config.yaml
n_kv_head: 2
head_dim: 64
vocab_size: 8192
attn_scale: 0.125
tie_embeddings: true
parallel_block: false
optimizer: "adamw"
lr: 0.00206
beta1: 0.9
decay_shape: "linear"
train_tokens: 137800000
MLP neurons of a small language model. Each row is named by its layer, matrix (up: input weights; down: output weights) and neuron, and shows model dimensions 0-127. Each number is 500 + 25 x the weight over its row's rms, rounded and kept within 0 to 999. Numbers have three digits each.
After each neuron's rows, "fires before" lists the tokens most often just after its 100 highest values on Wikipedia text that the model never trained on.

L5.up212:465463488501449511493465496473486483482468505509506499496561498513478545464521488499501519490470522573481533485478482479506536578495503520529490509472555486478526485468525476489481457479525520502490496498458436481479547490507507514520512503494475490504469516526489499494493516475495515506510495505496490518497507467491498523497491521539525477561498500448499496498560548495525515489497
L5.down212:521495530462517444500491455527488520518501461516475502507504461522499535499477486535475510519502526511529474512499542456498543506508554501506548495536485531503520517456466499524471507486494472503503477530524505502495466499485498445506497511477503510489477529506479519504496492514475509510525517503456496497486541524513472475523524488514479535509451466554488455488461503512537517458520
fires before: ",", " |", " -", " season"

L5.up451:517509470531484470471540518518462543516493527525453506504502492542535526498512460496482511494487502505500513496512510499474528495477527487499508484459505496433518491530427513489514551494502502525499506499504510526484497538512481527523525501507485501497499490536471518524517486494526557476529496511497440487519471503538526507498511509519512501499503458431479461517442484455545527518497
L5.down451:544535485492483522529488495474486507490493467496536525530475508497490503529508557512471477547493493492512540498506489501480492502500518506452501523509496545502531457488557478485488510507495497470486521517498508493514462520491508482563526532524528519552529499519511454516469544467538470504487521511497485545530515503490522507495480478499489477494490496498452506483473529511504487444488
fires before: ",", " |", "as", " (", "."

L5.up222:452511500493572529527474528455494475476506527512519501485478503458461496486510474483511537483510502497495532506526466511520540538503488456536499500505548484517499480525523504494495522531524506549461515481502457499486470475463549531510532537476513496495470516485508472508524484517518506484493515497468449525423506490504496507449451518480462523515501492500446494489532508468497484479462
L5.down222:502529511503524475551484481458507498496481532472511509519477520506520471487508487480525498520541520468497495486482521499491477464504464487483493517542464526466531505494533561467476470505503520552481475546503479517432529469459506507495474544519507511505501497475446497556535503477494515512526479512494512496504510490457490457497453515512497449497495476568517484487526532508507540484471
fires before: " |", ")", ".", " 4"

L5.up106:471475487486457539479533528512470525462495518517451475479536544505478542440520515484499533491464493537467465508468527501483508508489543493487516522494508461458512489505501513508506484462493517463521526510490496530475547523507523520482498526496494451496455513504485506508479483526498526523539485480445499465481465522498491535492501513512492464518452492517533489518505463499480558501486
L5.down106:482482516486523534536519493511511508504505500506475492511493508485437524479523501507488521488504506535487513517473478489508550498527516509515490517519486471483537489517523483524483510534490486526529527492490470507553509539491493501476380525528495483487467492491540503506486483536476502528531509497495445459494469596503485511481443516485495495524519504502500492482497499495477520519499
fires before: ",", ".", " when"

L3.up8:508515500489518490510576530477471511434524481520502496478514470502530505489519511497486513500510501489477483477524520480516531498471517501509488485515525469509532501495511480475485499546485487529486524483542471443471490461499498498530500494497476513477497522529470462534506555465498563470532467473458483494490483493509545561475545502517468541490499508481483487535559494516467466501480
L3.down8:494552438506449502530542503515530491480500483516452517517514507497527527497474507532502542496520492482488537518508495535495495488484513466515523520479500571500510521453524507460534511467490540482467500484490462516505490543524509485513478477530486468507470473497509475488481497519519483506523501529496520533489464509532496452498473483481473465448528529456494515509502503496522496487498
fires before: "″", ".", ",", ")", " |"

L3.up364:480506471480476516473507510482493487501496519476516515481487544515536505519549517503495523470504518517495527509508480489495479514439489484526512523490554458489463493549489524453512528520507504490510472500490484545479534515473547557466505528473462460502460562513479489529522479478524495490526462527514457545515471476487502476448473482459511486475491525479493492475495510490477483462495
L3.down364:503509482498484490506494543494523541516499503507483524471512544513537418529485444432543488533469491486502485490496506547519522506503444500478534516508476526535511446531509509477482516484533504502447471517505500509462487520545492467485520478481516501503480509517511469514494492490527500501485468466510524506488475501533539519508491447454536528519454482527518467514488525499501481484507
fires before: ".", "°", "0", "6", "7"

L3.up329:493462530486476499453487525516485460557502528479509475505499532509485547473500454439507531477503512507496478526482499497496508538484514468526537500524511483472516530514501517498506515512474511544530479510491494524496504551513515479496509452476517516478463516481517492535502525504515528504466483511536427490503450494489516500477503461512473539518503489493521465481504501479537484486547
L3.down329:490481474536503501491464522495494524515461520492434520469532438546517486499469493497495497468512505548512529515451512545508466519493487512483514465452488511518505514503504522498515478498464491532486462505497511462522505552544502434483520471511554492512494516493506513497495494501493509495537543486502514479511478468505508511504510526520453523516459513507504493499522494462509490502477
fires before: " as", " for", " to"

L5.up238:486457542490504535504539525521533524439498480455491515496540513557498515464551499537488504473488516519470544499496519465554485508494510518528484493546505451476486498480523491507510505466493501452504523543495478568488488473481481510496499502506460489500471495525546497507501469510494498523518485499521520484471496468531474516523488519470509489528498523459513520520507495511492523505477
L5.down238:505522429475514481476527483485477492524513487532492528489453491490491502514485479509546520494511510531492527453481476520518505492463456480511566518458459500518508481521484491539506521482489511484534471520475504495481528488535511491542468463528493522528529490505477476485493477495510526492472506487483499502514494539504493505488530500525524489486440540494533481485484495511538533522522
fires before: ",", ".", " to", " and"

L3.up399:492495455506501525511524476526543529517473500524482468508469524482506480473478468491496559478493513466485523501499496518516494479516477471476548543518518483502489497518501548467501529487504518525485540511539490496528473519538538493510504515458511513520499526486514479511485498507465508495505533543464469482450499461503483509514506500528511486494476482503509498603462518483465493501504
L3.down399:479494512478480544477537525531556529491470492463475511493538518499528515539464503466530500523430461504488484512476522502479486504473526508494477525499485554533486510495511536514496462462533507536506505490511523504513445493523510473492514520520468496537487484504511495513470481507487472501489513495484532482494493467494518487489492502498523481538509513534477530509536508440527478497538
fires before: " |", " file", " 978", ")"

L3.up412:487476510503514485480555477517475492446526509484487513506462481512518523508562515516499544475481530520512552477516490475482504500483542491495488480497485489502526495514501529486468481527543533523495503503488495517479487474460503545528515472493454489482485478450528490518504501483543508518513500480503496504500478493537495531451483510447513487507528533477472504530504506528554513463498
L3.down412:537554478520524500509474466480442490491504508495493485493509447456502489510468536499485517498562506500532525554519511525498500484462550470535499483481529502510470454515510467484492488509482473516512491474500484459497511481495504512493507490502497507479530500546487505542527472453465547501507453520512512480491524499488553498497471482494479524479526496481532552477465479474455493534468
fires before: ":", "–", ".", "″"

L3.up382:489522478477463471521537504501478480489518484522489496482488524493539502502520554502496493517510496526515483467498498540484496465505467514447524466513534492505491526516536503488485509495508542536474493498510485477465483493520471532536498488507472465530506537465491479500520507547473574513489515487473474513500446484476517508517518492511497501495543489496487517504513497536484483500576
L3.down382:504519505497529467518516513532516466563511532548534457491506527494455488557466520492440486500492512498489526476509519490489453513495428501468510554483482476553500522513497498516536481530498513512477503519494477463494490534520508466493512500504505520512512509473471492488491469466518488517516497468534476516472507486503500475548491522483529455500538514497429492508502526460498463501537
fires before: " |", " –", "|", "\n", " first"

L5.up164:504493498501541546472501484487485495501485557477484488456503522487539499479524491530474473488528478496490487539494491580469477461434502508499427500505507486457458487500504509518499486514490500474496517500502476494538513518490512553488534489490482488520524511488462509476494497552484493499488480509521493515479513492558525498493468476468517524484534520499531548477504468505512510495507
L5.down164:471480473522509501512506495507546489550551536483487489456547494503494507539482506453532495506450470480490524513515498461462469481515493489516472536466526491502511528491458523533516431470538548496482479519478523486526530477502541517505474510543490503476493547495516515549488462498514494488491490519503506480532453455483540450547500481479503505483518521486505511482525481495510440501538
fires before: "on", "ve", "ona", "ons", "t"

L5.up307:495507490503519481465523523551480485491511536490474501504513552540480497464522453464487497457459516445487548499490505466492494503484495485491515494517520448497507485513524509473439486502515532510474523457489500483498450500505503488534504514479510518488488504519464511495521488502458532485523499508561427539495474485539473530537469491491533528498520468484501510510499498485493497470527
L5.down307:545510460527511503523507548511476505501508505543508508458496511485506499512470489497496490486436512460520512521516538488496509508517519505491501483511480499533486521460531525442504507496475487440504532486432525499519477525535519467523499531500530515508505483503466478497455490495508506476499487518497479515486470542568544499479492517507453524495503553490500507513501522518499526485466
fires before: " |", ";", "#", "|"

L5.up101:461496502498516530494539512523486538468499471447486518463516525552472516486522442532501510471485502539477522556510501489518495485505450453489501489532497474469490483505455496511527520478501511462541480542481516516476491545514511527481512472488478466457448526495520514503514470490484527535510484538548516491499531481485485509498469568525504504495473498489531499479510508481510532501462
L5.down101:490486495514481467488549459492561475499500472518520514501525453532483495507501491508497500513485541498506532531514456473529523511447487455497534494447470514479515489491542490478499546511498527514534473513470489492497503492495532499515479482526483481533542533467493488506488464543502497494454516482491485462500501517509511511454524529516493514533535505488504457503492462501496509501499
fires before: ",", ".", " and"

L3.up115:482514507528556509475535538522476499502459538503488538503502539523494494511528485449510489448460550485524540510452503535478490508496487498524512507495467485507482472494470494514466483549542522501487525476490471488487491459494482524498520531500491474479481515480491482494496427496471498537477500468503488515480480503504479511490524540453483509506464461518490467478536492444507484500487
L3.down115:499497476470480480521505504506514518483450504482526479505488561474526523487513508512488472542512493520494490468509504484508532504490507527489517464493520540485517475472502491523503535459501515453455515546495544544499490515505500499514471536509464548527524468520516509466450505539492515519515513434501509421525534543464490481494534485488529497534514489489479438509446498497457525491478
fires before: "N", "E", "-", "W", "=", " /"

L5.up179:499486462460510512470532492463515557507463512506537518503505531506507548489535497494458497469515552471472516525483461499507541472464480495478527528516547499501521481542517545521490481526487518525489506498522467488496459488458534507495512455489495456517486525496467504543471476502482524525494491492507438505523470491485489493463502506482511477461535456465479464473503482492530499507461
L5.down179:478525497527491495531524455466444484451498557489514508477534498463526490468484492485470472537476535483483495474473530522537545481551483520472475548493498540482504503467537512533494532466461504501515469504469503510542523495492474475518484502519471510487507490512478499520484503475532469505459517542459474525484486509518487485512474508482505486524495473542494500514527506498496523502514
fires before: "p", "'", " /", ".", " ("

L5.up64:499522497499549485514513493509480494485509542507507503467456490511511451466538492503479523512491527489500516498509503525474515480475548457492510484482518464508493481529505544509501507509501498529463524458505451524457509489472535497512527523489512505496472472489511519502507539523468520514528520450506459536465466487495535489476450492455541532487499497503495479526531466508473478466591
L5.down64:500537475523481541522499491485480491496478478518510480485516475492510493463455432510547472527464509525505476444503508533502517526482488493482463528528501534495562527524531465522520462466525533523490487563479477520454521509530522515495524511517492495522497521510474479496554528535498479505511496520490541491511481475496498502471490505494481516517522482518470472478552532508499459488506
fires before: " |", "|"

L3.up215:479530505449526515497482497518483460492504539491511510507485530507515472486507510481505564464526523531502506498499462566478517484493522462455462526516487488517510512517478536510497502454524518548485500496492427523448464518508486518519512481460474470488464484481514474522509515572496495503497516527505455463466491509503533500474508517494549520502536481514487515526508473492506509475544
L3.down215:500482526540526485504489500496434514497456443492525514517515460495452486467516557513478469523512476470502508508472551492521499498531480510479538503467483509517511517536506477488515501514484509458508478498486490487496524494555518452492491536524513476480490491512462493537495546507503542518473463525504491465548516476523515489494473502486505500513477503471504524455513525479480505526489
fires before: " |", "|", "\n", "-"

L3.up200:483488493495485503476493546499487487479520537494472489505500488514477544468475471461523532482461492552494522490488481469481505554478476516479457528511515485513520478492489501473530490498511519453498523515468541505478470509518494570519493512459470477482476507506536500519471486478506494532535491492532453460505519480541495530495503538495540488549491525485487472495514541492545561473489
L3.down200:518489509478486509502472514514495515502521435498479509501490467494463509473532492535512490490478505525562512540482522513503501544471543513493543490538467572496531508509514420500537458465459537498535515515496493467487499554506488480508526496508443532505527488500486491481491504554469499484486514532474472532513493481496498519457471512512482515515489487524526508488484519530508511546475
fires before: ",", ".", " and"

L3.up379:499482495488505521526481513524493492494488497510471502520462517529530477470516448478504557469495472463487484531505483529511506489526524521536514509487513452484506489493512508488466543526537501547460520497516457529471460543493490511511520518470518529472488486481494470515514494521483558474530528533510482481486471490515463495497494504505470506507533501511507485562479504488475474502517
L3.down379:505509508505496484470503529529490521532485489508511547501514518456570504528496459534527493460491500502480512500519489503527469556500475505489521482485471521524498462491511519492478494473483530470512473542524502508515533489503524447497513491498471486517525507503474538489557459498540517485536486519453535491529471488537493488443521512508463505557478487469508485511492469500530495485525
fires before: " |", "s"

L3.up196:473516488428528484512549542505487522478474479520505532478461516513545478491536489484510515495483522505508478481494497510502504513490468518504513514478487431499486466502487518524481488532571506536475538489514489509503452474511463519508516517496481507485490509491505473521523480527496525539476534496478471489461470505468520511509494515514509506464541452502482487526515478512530536519482
L3.down196:515494506474494467494507573512481509531482468501454519533537549510522501441487492477506532485499562485476463485522470524501484498492486535445513545500549511529498518513513528532517489465516490495488540563484517489524489510520474472503526509479498536527518497478500494512478501513495510517524466483494486427480469494477510505460513550461481464478490484503471500467500497510517559478479
fires before: " (", " /", ")", "\n", ":", " |"

L5.up9:476466470520480507498510445519515496478508524512484540511490532467497510507557509505487570475506512488500451492505547555500481485496492522494506545521481491518504529519487485487497501528494513451493489504494490502477509514511499482517511520495536443461503473491529480517495519484505519530479531471487486501495463513481484579484532533499497512521515501509459499493476461484477481495576
L5.down9:480509501494493532496539500503456489438481491482504508470510491526463507468500514519451478480438524499501527519452523490461505503538565499508476483526516502490492531517550474555510496485522522500491494462482499510526501512490492497490467554506503466484483549483500449474463509503469488493488483518524478498482496536480509483495507463496507444497493543520512537499491509531484502525492
fires before: " |", ":", "\n", " the", "ed", " on"

L3.up133:492463552519489483488532534559505507471525541480448520495523502492525528490558496475497515482439474500516523528515523538469508516510555505477475492490491480497469454496501495509498506522532524561500499500511516512504496501506447529465498466493487443484476479466478485477463554556501495517514541480507495529513495503536503492471521509479491495503512515524494491455535480485493512488529
L3.down133:488506509497466520510515475549517520496516470467496478502477544529514487493553494498521541485487515513455468508468501508476533467461460516464534499523462498502471488540495465492503485538511536492507526479532473511457538502528546514530494505472489438472503494494479492488508499508500552477464533513505491480509522526490499495453532492538495501511499509505463524500521494479483481490469
fires before: ":"

L5.up37:466491467487494530495514532468488500494480491493442488487477530496475504503482534520489503414481523568513503497477463481501530513500494517487506545517515475505515471492516514493521522480532500463481532505504463501455463537492495507511519513483540506516479522494536526512518474488522531527502469490529492454474518428528526506513460525473506530501480466507473464469513532486542531486526
L5.down37:484477524495509491484473473519488519536437484507502493478506484538491467500496491506510532543504481496499509520525498486495536574440538514522485485508523508489461506493491477472513486475496548473515487540479530492493482534487496489530515491535503505509578522474512507499488515467447510499473492471505500495522489505530502504503504498547509512510465530512470489558518484565467506502484
fires before: ",", "s", ".", " to", "–", " and"

L5.up207:519522484472514502508490465497521509520470498493518529511475535492489489483477482496480457524541508457463492516497514488505474504498514520486494501491526462535506536483505541523473477504510519529438528473516408523512508494521493474572522586502532531505519494515503456488491503488511533465575524510460436483491500494507503495559504486526498485495520478499503520525484528516444499502548
L5.down207:503466524521505515504472569498466513530502531470470464491560467508564533519532499502527496459446470484524482494490498520497510518506479503531483494509461503465457472502504475459474514515513500509549494526499580481521468480486525523456541469466465485488463523489537485495509508510501479526450493483495541505498478484494493538469507518466464515499484511474497504498517495510548470501450
fires before: " |", "-", "vel"

L3.up367:508497525479544525512528531489501503471492514506499521487528489487522539506529458484515537470452525504470546484500482484520480516457512482493477500506507466488483446546537546500508519555457492510484507525504484484465485467479481500489522483492456472506464560477529480510484481487481491526543513496527454517483506489519516500459492492445503478507521526503538490519510523485531466490480
L3.down367:511493479472521493524507510468508519489508477525480574489538482506515524543518470504525493494512496480515497491499456532492514476512447470539474478503496499487493523501437522533510480526473540477475526516498484512525521496503452499517520469517497507505474510510468470471500516483539487456490489550502483526478493519514455483480471481533488501482482476523537489508480486497559537513421
fires before: "″", ".", "°", "44"

L3.up479:491496486508517503532560535497507542488500506487514515498491495472542510484536510482507501452462492505455510481503528466492548503452456458512489504497496479492496500513518512473496495553505504564492529494506486515508491464488520534508534555494493482497478527462539455486486495494501521493530474465501464548486468464529535488499513514518462522512479474510464525520575511475473452472509
L3.down479:496512511525507491483464506515505499502482500464524525547455485504500459527492533480499460538535496489539499472531495529499469495519490532446513474458494541508498532516500544503471478509537455460460464515519505519494532476485457495516479538496539498504524466514481540515510530447481511468451488520515544490485552510486499460505527512479510479482481463497500495486541512444477479479504
fires before: ".", ")", "98", "″", "46", "39"

L5.up263:493462521469491499491506536495502488534540498482483475471535502517443528512494536518505521474485493521499479489481501463557496520517495482519481538509524471505491529519492471508529478470514531495555519549521518450492512482518486475486508503485533454466503478472499523523495503521446498538457492537497493477489484472509501510494462526522471537564487486474506481502475541477500522498480
L5.down263:504524484500520503495497513546495533479479523477501506484441454502503521482461485472513458525547520485525467485525516490473539518521500485461493528506516509493518508467465508515506485513495462525504506475477546529494478478479459504475433526476512541496514505507468499467521485477513454549506500500512546509485559532505515484515486495495513508489483469534504522476455503482472455513540
fires before: ",", " of", "s", ".", " in", "'"

L3.up263:480517518491577483504528531508497518492490507517477513461478500501552518498481524498535503473461479489498510481508534480518554509478494465488496549484502451519513457500537486497509503544460524548480507495533515500510518456503516514517516547501474522521484529485573489485496457477495518489506502463532474510477478498562508483508484512500487525510493470510451527508524545546530459496514
L3.down263:503514453479450484505523520458502470502506507510470499514527528504498511547474520488505505494505526508538480535452460509472524463491481484534489446523471531489507503505472541457528461423488496489532447526481518525455530531470504503492426479498476474506482500519495542524511528463498503490493471533496520522487523471521508497487527473492486486511485545498509493501478503493497530482437
fires before: ".", ")"

L5.up327:487497526517501507485506514532508504510547492442497507503541516524531478455496494469532522463466479520469483509493478522469521471510470495495483464528479495496466556497494551478521511479492490525493473535514496473457476532508495488455514506495492456439454495475546476521517516500477511533507498521550502523502494519512460475533485501483501517476504499484499524538553476442530526492550
L5.down327:483522501510489482483529498516494535473518482541540515494469505472419512504519515516513458544512524488473485488468450497511483496533508550455499479490457539528502558512505507485516485469503531536480502497480540503502489478520508455495514484450494491483557502519461480492491456531505503524492493475518503506479511482481469480502498495517486527455525515486480526509474494514509487507503
fires before: "=", " =", " career", " and", "\n", " life"

L3.up173:478490531459478527500535493493485489479493519473470512496509510513542492500571536497489562487494481501504513508477500538490501461468520497504512517494463482475462541501500518501496489529545504522504498507504507500450499495479503527479526490495477470474441496454497490508528486510521467531501477518511466530496464509498460525476492516490488511487547495502512524483529525454536484489533
L3.down173:488509489511547501500540502480507489522520498485484525493573461505532490523509502499508523510455509505495486467460482490499506486493476476487509494492488541475485458513519505495529453515499552498497481453478523517466522507492539445523487482492515498512534535481486493516522464471508503518505506491510509478456515458499493531485522517450459512523487473496473476479529530500531486491487
fires before: ":", "\n", " |", " by", "."